config.toml
n_layer = 12
d_model = 160
n_head = 5
n_kv_head = 5
head_dim = 32
d_mlp = 448
vocab_size = 1024
activation = "swiglu"
norm = "layernorm"
norm_place = "pre"
norm_eps = 1e-05
positions = "learned"
qk_norm = false
attn_scale = 0.177
bias = "all"
tie_embeddings = true
parallel_block = false
init = "normal"
init_std_qkv = 0.0468
init_std_o = 0.00956
init_std_up = 0.0468
init_std_down = 0.00571
optimizer = "muon_variant"
lr = 0.0153
beta1 = 0.9
weight_decay = 0.014
lr_head = 0.00888
warmup_steps = 200
schedule = "wsd"
decay_fraction = 1.0
decay_shape = "linear"
final_lr_fraction = 0.1
batch_tokens = 32768
seq_len = 1024
doc_mask = false
train_tokens = 127300000
steps = 3885
dataset = "wikipedia_en"
MLP neurons of a small language model. Each row is named by its layer, matrix (gate and up: input weights) and neuron, and shows model dimensions 0-95. Each number is 128 + 24 x the weight over its row's rms, rounded and kept within 0 to 255. A neuron's up and down rows have the sign that makes its largest values positive.
Before each neuron's rows, "fires in" lists the words (lower case) most often at its 100 highest values on Wikipedia text that the model never trained on.

fires in: "or", "original", "and", "is", "originally", "organization"
L7.gate357 [132 142 112 112 123  68 123  91 130 142 113 168 140 128 114 140 137  95 134  95 106  62 100 125 136 165  80 118 151 174 133 161 126 132 130 167 143 152 137 129 126 130 120 151 108 161 143 153 143 138 144  99 142 117  86 130 111 118  93  89 149  75 145 119 145 120 141 154 138 101  71 126 107 138 164 108 119 101  88  88 119 131 142 132 130 119 152 100  82 157 112 130 118 143 140  69]
L7.up357 [125 148 129 120 137 124 157 148 131 106 138  83 107 132 140  84 151 111 108 128 140 112 140  62 145  98 135 145 128 120 116 122 149 192 154 156 178 148 134 170 139 117 121 153 114 168 134 137 144 148  82 152 151 110 102 170 135 131  89 103 113 126 106 117 145 102 118 134  67  95 138 115 140 129 161  92 117 133 129 109 149 137 118 134 152 171 171 125 124 118  69 116 127 148 134 130]

fires in: "northern", "notable", "non", "number", "never", "other"
L4.gate440 [153 150 121  97 140 155 116 128 151 123 121 151 127 151 153 128 121 150 148 156 159 121 142 119 120  98 122 119  85 136 151 107 140 121 137 156 144 141 142 114 110 137 109 148 133 139 144  81  85 143 162 130 114 108 162 143 130 143 134 120  85  98 135 133 136 116 106 139 108  92 139 159 138 126 142 152 119 140 118 136 144 103 123 115 128 174 122 109 162  84  89 118 140 177 155 157]
L4.up440 [119 133 105 141 143 109 115 126 100 122 108 101 148 121 149 139 156 139 110 152 125 157 155 169 123 117 141 107 196  96 182 182 168 168 137 141 181 102  89 123 108 100 130 116 111 135 136  97 156 156 129 134 115 162 127 121 120 138  92 131 160 113 106 109 133  91 138 121 107 129 101 126 103 139 137 166 159 136  85 141 143 125 101 116 111 136 133 140 118 139 145 127 153 128 143 119]

fires in: "two", "season", "one", "school", "12"
L2.gate265 [121 103 142  95 137 143 157 120 131 115 141 133 143 114 119 112  93 137 119 120 110 153 142 140 141 131 161  97 117  80 109 101 142 117 139 142 174 128  79 151 166 162 122 178 166 112 142 147 112 150 139 120  87 102 166 168 138 108 117 174 107 127 108 120  90 122 134  90 162 102 141 117 102 158 141 143  96 106 127 148 106 117 166 140  99 149 145 123 142 115 130 123 112 113  99 143]
L2.up265 [115 103 129  54 118 119 142 104 124 134 157 130 127 142 139 122 123 117  98 138 112 154 158 120 155 125 148 138 101  96 112 117 133 103 143 149 136 110  84 141 147 161 143 143 140 112 133 115 109 134 138 147 131 112 149 107 153 109  87 183 121 161 108  97 101 147  86 116 167 138 151  97 115 125 164 154 147 110 113 126 128 126 164 128 130 145 135 129 133 140 119 119 138 112  81 109]

fires in: "when", "while", "despite", "stephen", "remained", "opposite"
L4.gate270 [122 111 158 141 125 149 116 104 113 112 168 162 121 140 137 109 116 112 167 146 140 121 131 163  93 142 188 134 111 123 104 120 151  90 127 128 103 135  84 146 128  83 123 138 158 140 129 117 157 122 105 107 165 132 142  94  87 135 142 143 157 136 130  91 101 143 168 128  97 155  90 177 114 174 147 144 163 205 135 149 136 134 142 144 120 141 122 105 126 147 154 121 131 104 138 110]
L4.up270 [114 103 119  96 125 145 191 129  57 136 155 103 111 174 127  84 118 137 118 155 155 101 128 132 161  98 148 145 153 113 135 133 126  82 118 148 156 152 120 180 130 156 103 100 153 144 137 161 133 131 112 145 149 113 133  77 179 115 128 107 133 118 128 107 163 117 133 134 173 128 146 135 135  86 109 133 105 144  91 117 140 126 178 101 141 168  98 148 155 150 171 127 128 114 117 100]

fires in: "most", "post", "many", "almost", "boston", "assessed"
L5.gate249 [145  85 140 139 146 119 131 144 139  86 135 161 137 126 117 128 148 137 127 132 144 149 132 178  87 122 123 123 144 114 106 124 117 118  75 137 153 119  85 131 133  97 125 134 129 109 129 178 116 139 123 130 171 108 124 159 115 151 121 106 116 143  88 167 124 118 135 148 117 171 124  85 124 200 114 109 120  87  90 126 143 109 130 104 109 106 118 104 154 155 134  87 148 122 130  92]
L5.up249 [162 107  93 124 175  76 155 119 126 104 106 122 148 117 132 104 105 136 126 143 173 110  93 119 135 146 126 126 110  95 110 121 122 145 128 188 142 125 139 130 139 135  90 146 155 146 111 139 136 100 130 159 123 136 150 149  96 111 155 122  82 163 104 157 119 166 111 167 119 130 116 129 104 150 154 101 130 110  94 149 147 135 160 153 136  94 152 121 154 132 171  49 123 143 150 123]

fires in: "new", "military", "initially", "another", "potential", "northern"
L4.gate437 [128 142 141 123 149  98 135 110 121 145 148 139  85 110 146 103 117  92 146 148 151 156 170 101 134 118 126 116 151 137 161 106 111 150 121 141 130 117 182 111  92  98 141 148 137 135 120 103 116 118 171 135 163 152 100 109 103 141 139 145 112 154 119 130 115 127 153 146 128 138 104 153 139 157 108 142 114  84 116 173 134  91 121 187  94 107 134  93  75 113 138 130 151 120  84 100]
L4.up437 [ 90  82 138 115 157 147  91 169 123 147 130 107 118 105 128 125 129 109 139 128 114 164 143 140 154 135 125 119 140 127 145 116 121 123 114 110 131 111 168 116 110  86 108 183 137 142 101 177  66 135 106 148 151 143 137  87 144 109 158 110 155 109 148 148 120 125 109 131 158 109 135 137 115 162  89 103 114 151 128 126 140 156 130 158 113 130 147 146  84 138 113 128 129 150 154 111]

fires in: "has", "have", "total", "had"
L4.gate37 [103 155 177 119 107 142 135 129 113 164 122  83 144 101 111 121 153 118 160 133 129 154 118 135 130 138 120 118 135 139 100 127 113 109 121 112  54 128 200 176  67 148 151 167 128 115 139 161 153 163 109 133  76 130 146 118 154 126 110  90 140 107 124 122 120 155 132 136 124 111 128 142 109 128 110 126 118 180 130 140 143 119 106 133 102 141 129 106 107 113 126 131 142 107  75 155]
L4.up37 [136 103 119 132 112 118 166 132 162 170 160 113 150 130 120 132 144  91 137 138  56  80 130 144 119  83 164 120 113 101 165 142 167 121 155 173  94 122 106 105 137 105 137 111 146 153 127  75 152 144 129  99 100 158 156 128 113 107 156 163 161 145 100  81 152 128 181 106 124  89  97 114 134 101 118 103  98 122 137 170 128 122 107 152 129 124 147 145 119 112 107 128 103 162 114 136]

fires in: "website", "site", "white", "despite", "opposite", "text"
L2.gate443 [ 80 111 141 119 143 108 161 127  86 155  94 106 119 106 120 116 156 132 136 142 154 143 165 114 126 136 196 113 151 125 121 137 133  87 132 176 105 125 107 135 105 119  72 172 125 149 107 140 178 117 106 108 141 143 131 105 148 130  95 127 122 114 102 108 149  91  98 141 141 153 128 140 156 148 126 111 128 101  82 168 132 116 137 135 142 180 130 143 151  96 166 123 138 102 112  98]
L2.up443 [142 131 159 113 142 101 128 144  74 162  97 146 149 159 130  97 108 102 114 107 117 163 170  99 120 115 176 126 152 149 140  64 142 117  46 176 153 116 128 125 107 151 127 147 106 127 109 129 172 111 121 106 143 164  99 125 113 113 121  80 131 114 135 125 145  98 108 128 140 133 154 115 139 152 156 130 122 138  73 125 115 121 130 151 135 160 138 158  97 129 154 103 132 134  99 134]

fires in: "as"
L7.gate48 [146 101 120 168 140 166 172 151 141 156 100 137 163 129  99 120 117 133 154 164 166 143  90 140 139 118 133 106 119  85  88 128 142  99 112 146 138 104 133 173 127 100 128 148  79 127 133  63 114 128 100 106 126 130 115 132 108 132  74  79 120 110 160 106 124 112 135 108 122  98 132 105  98 131 133  95 119 120 129 134  99 144 185 113 154 127 146 143 136 169 182 114 126 149 100  99]
L7.up48 [147 100 136 162 198 139 134 112 135 161 105  83  74 140 101 135 140 145 113 150 127 146 100 139  84 150 177 126 129 132 179 126 147 119 106 133 174 125 156 141  74  94 135 130 117  83 157 149 121 138 108 122 122 137 118 126 135  88 126 159 114 151 116 128 102 122 107 105 136 115 140  67 137 146 146 170 130 155 129 138 118  99 109 134 141  96 135 137 143 108 157 122 152 121 149 132]

fires in: "and", "or", "who"
L9.gate208 [163 110 149 101 136 128 128 155 140 125 102 132 145 113 132 137 157 142 145 127 146 122 113 149 171  91 119 117 161 165 128 146 142 128 153 143 149 152  61 159 110 119 124 167  88  82 118 132 153 169 129 118 136 126 134 178 133 149 132 124 160 100 130 108 109 105 154 111 142 107  93  90  91  87 113 111 144 136 120 141 107 134 159 102 122 106  93 129 115 125 126 137 151 153 115 144]
L9.up208 [120 155 142  98 138 104 136 106 112  81 106 143 127 142  90  94 153 132  83 108  88 119 116 136 118  91 122 141 107 129 193 120 148 146 150 162 176 123  94 109 139 117 142 167  98 104 125 134  79  97 121 148 142 129 110 155 126 131 164 154 109 145 116 118 159 144 114 153 130 143  95  94 141 126 163 120 139 118  96 161 142 143 126  87  79 139 121  84  93 162 106 147 172 105 149 150]

fires in: "a"
L5.gate334 [ 84 160 105 148 166 163 147 161 104 129 141 132 133 128  99 104 131 151  80 133 139 127 116 149 147 108 171 137 105 132 109  87 140  95 110 137 142 111 108 145 116 142 156 137 145 129 113  87 111 101 144 130 142 123 126 112 124 129 117 178 174 127 137 154  90 107 158 116 161 129 104 147 111 177 142 110 116  89  97 125 125 145 152 152 133 113 120 115 123 135 133 163 131 136 150 124]
L5.up334 [133 114  62 121 168  85 117 130 110 137 175  88 130 135 141 132 123 136  99  66 119 116 120 152 167 152 159 120 110 139 125 113 166 129 104 125 134 107 144 121 149 109 155 107 129 116  89 201 123 122 119 147 120 107 105 100  99 143 139 135 167 125 129 163  94  98 142  97 128 118 133 151  89 143 130 120 112 141 147 155 110 142 152 161 124 118 123 102  79 122 164 134 123 110 160  93]

fires in: "on"
L2.gate80 [110  67  82 153 126 104 118 139 119 134 120 109 111  84 147 131  91 137 186 111 154 146 135 113 115 143 132 108 123  84 126 107 119 136 118 153 132 118 117 130  83 117 128 148 169 161 126 121 135  97 137  92  97 152 151 123  92 134 153 139 136 187 156 156 126 148 114 114 146 152 145 110 149 119 156 126 124 123  58 135 137 172  87 109 154 133  80 120 105 116 116 111 117 156 131 134]
L2.up80 [128  93 115 144 137 128 126  97 162 156 114 117 142  98 152 152 101 140 127 109 135 141 141 138 102 134 119 123 112 103 159 130 118  91 148 147 145 124 134 128  79 135 120 150 124 146  94 149 146 124 100 112 164 118  99 151  92  90 123 154 127 181 135 138 136 145  89 122 158 152 118 152 163 144 129 104 121 146  78 127 150 113 100 144 118 170  64 152 138 126 132 118 126 111 140 111]

fires in: "in", "established", "initially"
L5.gate193 [ 96 143 109 114 115 136 118 135 128  95 122 146 155 142 115 110 125 125 131 119 150 143 118 103 106 134 132 134 127 148 150 121 107 168 147 141 119  79  78 129 126 169 114 119 154 114  70  86 143 112  80 133 164 147 114 172 122 152 133 151 101 170 174 107 121  68 126 124  99 102 117 135 133 199 152 138 154 163 107 169 130 120 131 121 124 123 128 107  96 149 122  87 128  92  79 154]
L5.up193 [ 81 148 144 114 175 147 120 157 161 138 139 116 169  84 113 118 134 146 130  85 151 148 133 160 131 123 132 133 149 116 158 109 103  81 140 129 111  92 131 137  85 122 134 110 163 169 135 137  97 123 128 121 138 107 108 129  91 136 136 100 153 161 144 126 133 136 123 132 163 117  99 143 144 131 118 128 136 144  97 115 112 157 128  81 138 121 147 109  94 178 123 118 126 149 114 107]

fires in: "who", "where", "then"
L7.gate362 [109 147 112  85 100 105 145 132 118 154  94 102 119 114 148 124 143  96 107 128 124 102 120 135 166 128 129 150 174 119 126 127 130 117 112 142 129 136 141 155 108 110 147 151 150  88 128 111 136 123 164 120  82 132 127 147 143  87 107  87  90 104 150 135 155  83 137 155 152 110 141 135 137 132 128 129 138 133 109 137 192 197 135 111 152 131 119  64 133 132  80 119 142 161  83 141]
L7.up362 [124 105 119 130 129 140 136  76 161 155 137 133 103  82 156 148  96  94 118 133 174 144 125 173 149 118  96 139 158 152 133 157 132 108 129 110 138 124 142 131 155 141 120 157 108 118 105 157 135 122  95 131 139 114 175 113 131 119 146 121 136 114 123 112 107 110 130 165 134 168 112 131 131 118 127 152 140 139 153 124 153 126 157  70 161 116 141  99 124 105 121 145 120 136  49 127]

fires in: "it", "they"
L9.gate401 [118 135 124 144 151 141  86 123 139 145  94 131 106 133 123 113 106  97 116 140 147 104 108 156 126 111 111 105 111 112 139 176 182 148 127 120 146 121 123  92 112 179 117 188 119 132  96 173 132 138 151 116  92 132 148 103 147 130 117 154 161 129 128 117 113 158 143  88 153 133 137  95 137 110 172  91 122  76 150 147 139  99 139  90 129 126 138 130  83 141 107 113 139 121  90 138]
L9.up401 [ 87 158 132 144 146 130 122 137 165 155 136 117 110 131 128 139 111 120 113 158  93 142 106 115 174 115 107 109 129 151 134 145 132 148  60 118 144 101  72 189 167 123 143 124 106 127  88  88 125  86 105 101 110 145 128 130 155 117 166 139 142  93 108 131  80 116 154  93 147 113 100 146  88 129 132  72 155 103 131 161 110 114 122 122 166 147 138 141 161  90 109 146 136 116 104 126]

fires in: "as", "described", "by"
L7.gate285 [152 116 165 154 126 156 143 115 144 129 115 132  89 147 100 143 130 160  96 131 151 112 141 136 122 106 130 146 136 117 106 100 111  79 131 138 199 171 157 141 149 108 179 123 106 121 142 120 100 127 154  95  93 104  82 105 138 138 112 109 144  92 144 135 106 134 134 121 156 115 122 129 104 127 164 140 114  96 110 105 155 173 146 173 139 124  86 136 101  98 137 147 130 147 157  80]
L7.up285 [122 104 116 144 136 158 145 131 109 145 116 131 120 191 109 160 125  99 110  93 132 160 162 161 139 111 129 142 119 137 148 105 104 109 129 104 136 151 110 101 135 152 136 121  98  95 140 127 153 101 145 105 171 124 121 104 135 117  98 168 140 128 129 145  97 138 139  75 147 128 129 138 113 119  70  89 108 124  99 143 142 108 123 124 156 110 129 166 111 181 188 141 117 156 159  33]

fires in: "many", "much", "most", "only", "provide", "notable"
L9.gate259 [ 99 137 145 144 144 101 152 119 152 135 109 128 129 142 128 137 115 164  97 174 102 137  91 104 142 103 141 156 121 105 162 128 138 123 137 144 177 138 163 131  92 132 139 133 137 169 118 114  99 145  85 144 176 156 130 151 161 129 125  89 116 111 138 117  80 114 136 129 108  99 138 125  88 139 127 141 133 107 130 105 134  84 117 109 126 159 177 107 151 122 174  78 104 146 122 130]
L9.up259 [167  98 121 138 116  86 125 134 115 111 110 128 123 104 171 145 148  94 119 130 130 113 100  96 173 173 143 132 153 116 139 111 113 185 107 132 108  78 125 144 168  74 142 100 123 118 154 153 131 127 128 122 112 133 135 142 105 113 151 174 146 150 100 146 143 140 155 157 100 178 122  73  96 152 106 107  78 128 140 200 133 119 113 154 100 111 141 136 131 139 134 143 139 119 125 111]

fires in: "but", "who", "they", "which"
L5.gate122 [165 136  96 131 173 136 130  80  72 117 147  75  98 122  84  99 112  70 125 163 138 156  80 125 122 114 151 123 130 118 127 142 133 165  86 111 137 128  99 113 156 115 137 123  98  93 124 143  95 171 106 141 127 161 149 153 146 142 151 135 155 130 115 130 123 120 127 130 138 114  91 160 108 152 179  79 149 134 154 130 143  88 113 138 154 130 177 156 114 129 104 111 124  89  96 171]
L5.up122 [144 171 135 121 129 132 128 112 158 118 103 110  99 126 135 182 137  81 120 185 142  70 105 165  97  80 140  84 121 132 121 125 141 137 115 143 127 104  91 140 111 174 164 140 131 143 121 157 109 106 126 146 117 132 137 136  99 130 121  99 129  77 147 121  96 154 151 103 132 152 103 140 135 137 131 166 119 122 151 120 135 103 116 105 105 159 134 127  83 109  65 129 121 139 118 148]

fires in: "the", "they", "there"
L5.gate379 [117  92  97 102 138 128  77 105 102 145 131 110  92 111  84 113 116 109 141 134 104 111 126 148 122 106 126  97 152 125 138  73 147 154 128 149 106 109 134 134 154 186 136 150 131 126 119 106 125 104 141 138 150 177 141 169 111 141 146 138 154 139 155 127 123  92 108  80 117 124 141 141  86 197 107 107 132  72 109 129 150 129  91 107 171 155 140 164  79  85 119 165 123 120 119 156]
L5.up379 [112 108 141 106 152 170  86 106 104 117 105 106 135 124  99 116 113  95 128 147 102  98 119 136 126 116 133 125 106  88 106 136 141 171 113 158 111 106 126 166 163 128 150 149 132 150 105  86 145 100 109 121 127 138 131 148 112 143 157 174 156 163  95 146  97  69 136  90 139  96 155 136 130 177  90 125 130 116 127 144 108 161 109 121 142 191 129 180  54  90 128 137 121 104  98 157]

fires in: "other", "american", "new", "more", "others", "politician"
L2.gate106 [160 111 138  91 168 114  96 153  91 182 118 117  96 107 134 153 111 137 192 109 134 116 114 122 151 131  91 124 145 107 123 108 127 154 118 151 134 136 118 159 129 109 141 120 142 152 124 106 132 118 145  99 121 122 100 126 119 150 148 130 125 104 132 135 125 115 135 166 138 122 132 145 137 140 121 133 132 129 101 154 106 116 130 104  77 116 134  83 109  96 129 145 118 145 162 162]
L2.up106 [157 145  85 109 127 114 133 175 120 195 121 117  97 146 148 137 119 144  99 152  87 110 135  87 140 165 124  94 154 109 142 148 146  98 128 132 138 124 110 122 180 133  95 100 133 129 109 125 110 128 124  93 135 120 120  91  91 108 140 140 124 105 132 121 136 113 140 158 126 132 106 124 136 127 126 140 128 126 124 172 125 106  97  58 160 120 128 129 145  86 155 162 149 118 147 154]

fires in: "has", "had", "have"
L2.gate140 [146 113 119 105 112 159  94 105 136 115 125 128 123  96 137 120 136 121 183 139 132 133 148 131 103 122  85 110 161 144  94 122 119 148 171  89 151  94  97 127 160 123 125 157 121 151 171  73  96 145 107 136 141 152 141 125 133 180 174 178 136 162  96 136 113  90 104 149 138 131 153 144 108 109 103 161 118 158 139 143 121  81 134 127 150 149 148 114 112  99  61 160 121  89 137 144]
L2.up140 [133 124 131 134 126 110 117  87 105 139 118 101 128 118 149 120 128 133 192 125 111 124 124 131 109 122  80 130 176 134  89 123 109 182 161  74 103 109 125 123 127 105 137 135 164 135 174  84  84 136 100 159 131 121 161 119 153 190 151 177 142 128 100 119 153 131 119 142 153 158 133 162 112 127 108 169 110 149 197 131 137 100 118 133 122  97 156 144 117  87 101 174 135 134 126 120]

fires in: "a"
L9.gate412 [102 138 135 145 101 146 149 131  92 136 155 146  92 127  97 158 145 150 113 144 137 120 120 119 108 120 124 129  99 109 149 147 124 153 103 142 128 133 133 131 134 153 130 165 154 170 162  97 154 139 113 107 135 144 122 105 140 181 114 167  96 135 109 172 131 100 111 115 174 131  98 136 123 140 110 100 146  71 112 143 144 167 160 155 117 162 114 172  72 123 121 127  78  68 107 150]
L9.up412 [153 162 137 114 115  95 186  85 131  99 120  78 154 110 119 131 114 161 144 108 100  92  69 128 191 129 119 130 158 136 174 119 134 142 149 146 110 114 101 146 151 112 146 177 137 128 105 140  88 101 146 104 103 128 163 116 133  80 108 117 145 108  96 153 112 126 138 145 145 108 127 152 130 151 135 123 131 116 109 127 133 117 115 148 120 104  85 130 147  98 136 131 167 163 141  75]

fires in: "on", "has", "are", "is", "season", "with"
L9.gate425 [ 82  95 108 110 113 159 147 112 157 164 125 150 146  85 162 168 129 125 185 117  93 122 116 158 155 138 146 128 101 171 133 112 124 150 106 103 150 119  96 130 134 104 159 143 103 109 102 102 147 131 123 118  99 102 105 154  61 122 143 101 155 149 161 120 120 110  76 132 161 152 146 145 150 122 140 111 114 114 100 121 158 139 108 140 166 142 121 100 121 103 109 164 125 138  87 123]
L9.up425 [148 108 166 129 117 131 149 103 147 107 116 141 147  94 137 197 150 117 125 101 124 160 154 146 133 126 121 129 127 163 139 139 134 145 155 159 170 148 107 165 121  96 197 143 121 151 135  87 182 146 125 135 105 135 156 156  71 142 126 112 123 106 123 146 122 142 142 184 136  95 151 127 112 167 138 125 111 109 143  90 125 126 136 139 130 141 127 104  96 101 114 141 128 127  98 110]

fires in: "in", "after", "under", "on", "over", "as"
L7.gate349 [151 183 122 150 102 133 126 143 155 101 117 151 139 115 174 139  98 127 104 130 144 163 155 132 149  95 136 119 103 128 114 104  89 145 173 101 118  85 116 112 102 122 157 121 129 126 151 135  92 126 119 155 156 141 139 140 121 119 154 190 104 127 188 137 115 104 162 152 110 134  91 100 149 122 126 131 119 100 164 173 126 115 149 145 129 133  85 121  90  91 154  90 133  95 135 154]
L7.up349 [111 146 120 138 108 160  89 111 118 138 132 139 144 135 104 155 102 121 116 132 135 137 148 144 145 115 141  92 115 150  97 179  99 120 193 116 123 113 127 125 111  96 131 107 135  94 136 130 165 142 138 122 167  77 129 124 117 117 103 107 133 186 168 133 142 146 131 115 116 102 140 124 124  99 146 154 132 133 138 138 116 132 121 103 186 139  93  90 139  93 142 113 106 109 153 120]

fires in: "most", "first", "several", "four", "few"
L9.gate99 [162 132 136 106 104  83 157 129 144  98 144 108 137 122 137 167 152 154 116 151 117 120 130 134 160 140 116 106 146  99 121 109  91 120 119 103 105 152 155 135 155 111 134 158 110 164 142 148 131  98 157 123 121 128 136  86  97 147  96 103 142 160 139 158 131 105  98 175 117 161 131 122 131 149  98 109 150 100  94 133 109 127 160 137 134 120 124 139 143 181 156 117 109 153 131 134]
L9.up99 [119 129 145 107 107 130 148 177 137 115 163 120 161 151  93 101 113 117 111 135 141 178 124 135  96 137 100 137 113 116 115 106 151 120  96 106 161  93 150 158 171 130 123 142 148 157 135 123 121 114 141  82 152 117 116 131 100 134  76 125  98 128 129 131 130 103 139 116  88 140 103 126 142 125 153 111 147 161 131 129 111 141 160 109 114 157 143 148 127 164 145  82  83 147 122 151]

fires in: "on"
L2.gate38 [104 130 161 132  68 131 127  97 152 155 115 116 148  88  94 114 142  92 140 131 100 122 119 105 142 121  85 164 146 116 124  77 119 161 118 180 131 181 117  88 159 125 152 118 138 140 118 149 139 128 148 122 113 122 112 126 122 113 161 142  93 179 154 144 171 139 112 131 154 141 155 171 152 137 131 130 138 118  95 129 136 145  85 137 115 177  87 145 135  99  94 171 154 112 127 138]
L2.up38 [100 125 149 101  89 101 122 122 144 154 121 139 111 137  80 133 142 109 137 100 131 150 138 145 118 101  87 155 113 102 134  96 133 142 186 145 135 145  90 107 151 166 164 100 131 147 113 159 160  98 152 139 147 136 142 137 126 131 125 153  78 158 116 154 133 136  96 144 141 140 150 157 135 158 151 153 131 154 119 129 134 163 127 101 125 155 103 146 145  84  73 160 160 129 130 132]

fires in: "than", "before", "through", "three", "be", "began"
L4.gate50 [142 120 155 147 140 138 123 125 100 133 133 114 126 131 141 169 140 118  72  96 106 168 180 177 138 153 106 126 117 136 142 118 109  99 117 121 141  91 184 129 109  90 161 167 114 116  84 129 121 132 133 109 159 128 148 145 130 128 131 135 149 129 151 129 106 147 124 144 156 182 147 140 123  87 114 151  90 115  98 127  95 147 146 117  87 164 110 142  98  71  98 131 153 110 143  83]
L4.up50 [124 116 137 160 114 158 116  90 119 147 145 128 129 117 108 133 120 109 152 128 118 161 138  97 153 165  99  95 154 126 136 144  78 114 102 151 119 120 136  96 105 151 158 165 129 109 140 101 136 147 138 115 129 114 103 171 132 125 106  87  91  78 112 154 121  99 153 160 157 143  94 148 133 144 117 162  99 146 121 133 138 115 149 128 145  82 138 159  85 122 123 132 168 124  74 130]

fires in: "a", "against", "again", "of", "window"
L5.gate295 [ 94 110 106 125 171 141 128 110  75 115 127 140 127 150  96 123 132 119  99 161 148  99 139 114 123 135 162 158 131 128 137 103  75 135  97 153 121 129  98 107  92 151 120 149 212 118 130 148 119 104 129  73 136 106 116 123 109 137  92 165 131 129 126 192  88 136 119 109  83 174 111 145 151 164 108 124 106 134 117 144 130 152 146 113 103 167 115 143 141 120 150 129 148 131 101 133]
L5.up295 [156 148  82 138 114 156 169 115 134  85 133 167 116 159 111 138 116 157 107 136 150  81 147 117  57 147 151 116 125 132 156 169 124 132 102 100 139  77 129  71 165 130 146 143 155 113  90  94  83 111 158 157 136 125 126 136 160  96 147 134 156 129 117 179 161 132 131 130  94 129  99 141 125 142 142 150  97  65 152 137 109 140 145  80 128 150 102 139 145  86 135 146 149 117 117  99]

fires in: "also", "known", "in", "has", "had"
L2.gate21 [138 119 202 131 134 105 121 144 154 146 113 145 127 118 138 136  97 112 146 105 142 118 126 130 136  93  89 179 108  90 119 138 112 171 153 142 114 133 115 138 126  73 161 117 116 155 151 112 148 122 137  92 156 144 146  94 116 131 130 126  90 128 157 121 117 131 118 154 160  90 133 141 115 157  99 105 107 121 132 168 133  74 105 142  64 168 122  68 156 142 105 100 149 103 161 177]
L2.up21 [116 141 116 135 122 131 127 132 171 161 147 149 163 131 131 124 111 141 118 152 120 120 113 133 151  79 103 163 117 120 133 161 108 164 148 109  59 141 159 108 126 121 140 109 136 182 186 133 107 135 168 136 107 139 142  92 146  96 134 176 112  83 106 104  85 126 157 155 107 125 142 110 124  93  73 112 125 122 119 154 133 105 161 128 105 146 100 122 105 137  94 141 134  88 153 135]

fires in: "best", "then", "time", "main", "both"
L7.gate248 [ 74 165  84  89 119 118 188  71 117 137 134 173  77 146 145 160 126 120 108 157 109 112 132  92 116 125 142 129 125 107 130 119 106 157 111 147 160  81 104  96 166 127 152 111 112 119 121 144 122 101 107 113 120 153 108 125 115 156 126 156  91 129 100 108 170  75 125 112 130 136 120 134 112 137 133 110 158 114 115 123 146 162 133 102 135 145 146 139  89 101 149 115 148 116 121 195]
L7.up248 [153 132 138 118 100 155 100 169 130 123 108 123 173 128 152  91 155 126 143  75 124 115 124 193 117 126 100 118 192 152 152 104 114 133  70 167 118 103 131 109 116 150 115 166  78 121 129 109 125  95 115 111 138  94 146 126 167 124 128 112  92 175 127  90 118 166  98 106 108 178 160 114 117 155 115 124 122 151 119 133 182 176 120 114 116 136 128 118 112 162 124 137 125 146  75 123]

fires in: "began", "before", "being", "vocalist", "soundtrack"
L4.gate61 [127 104 164 104 150 122 128 134 101 131 133 139 153 162 136 121 114 107 126 109 111 121 172 117 133  88 166 161 110 141 128 115 105 152 139 131 168 160 106 121 127 116  82 101 136  73 123 126 153 131  86 124 161 143 146 145 141 189 113 158 140 116 130 106 120  72 133 120 145 111 134  84 131 126 105 119  97 105  77 104 118 145 147 196  95 141  98 125 149  86 110 133 140 115 185  91]
L4.up61 [146 100 128 120 151 176 126 129 157 131 191 181 165 152 134 127  99 121 104 111 129 125 139 146 106  92  96 113 127 133 150 124 126 123 127 180 128 108 114 168 115 125 153 148 122 110 151 105 145 137  87 104 167 103 114 125 155  94  91 129 140 129 139 112 130 111 111 161 127 127 110 160 125 106  97 133 118 172  84 117 134 127 145 131 142 133 106 133 169  92 121 133 129 145 122 119]

fires in: "and", "to", "on", "or", "aculeola", "a"
L4.gate49 [152  95  64 134 106 145 137 129  83 131 141 105 136  93 129 100 138 138 135 129  76  92 106 114 160 136 161 148 127 127 129 130 124 171  94 116 114 166  94 127 135 122 137 168 111 158  90 142 168 115 112 165 125 121 167 136 145 126 124 158 117 113 168 130 121 155 103 129 126 129  74 144  83 115 135 111 110 109 152 112 143 178 119 163 130 135 139 146  98  52 130 108 124 147 147 123]
L4.up49 [111  88  77 104 107 116 144 128 151 170 144 107 145 117 125 128 140 105 120 112  87  59 137 133 136 109 124 149 127 115  89 120 161 133 134 148 101 155  84 108 111 127 193 163 128 149 116 117 157 117 155 124 138 124 136 117 158 104 133 158 120 112 121 114 116 161 127 158 147 133 106 135 114 101 124 118 147 148 128  83 145 133  70 139 113 127  72 135 136 110 104 127  90 118 135 143]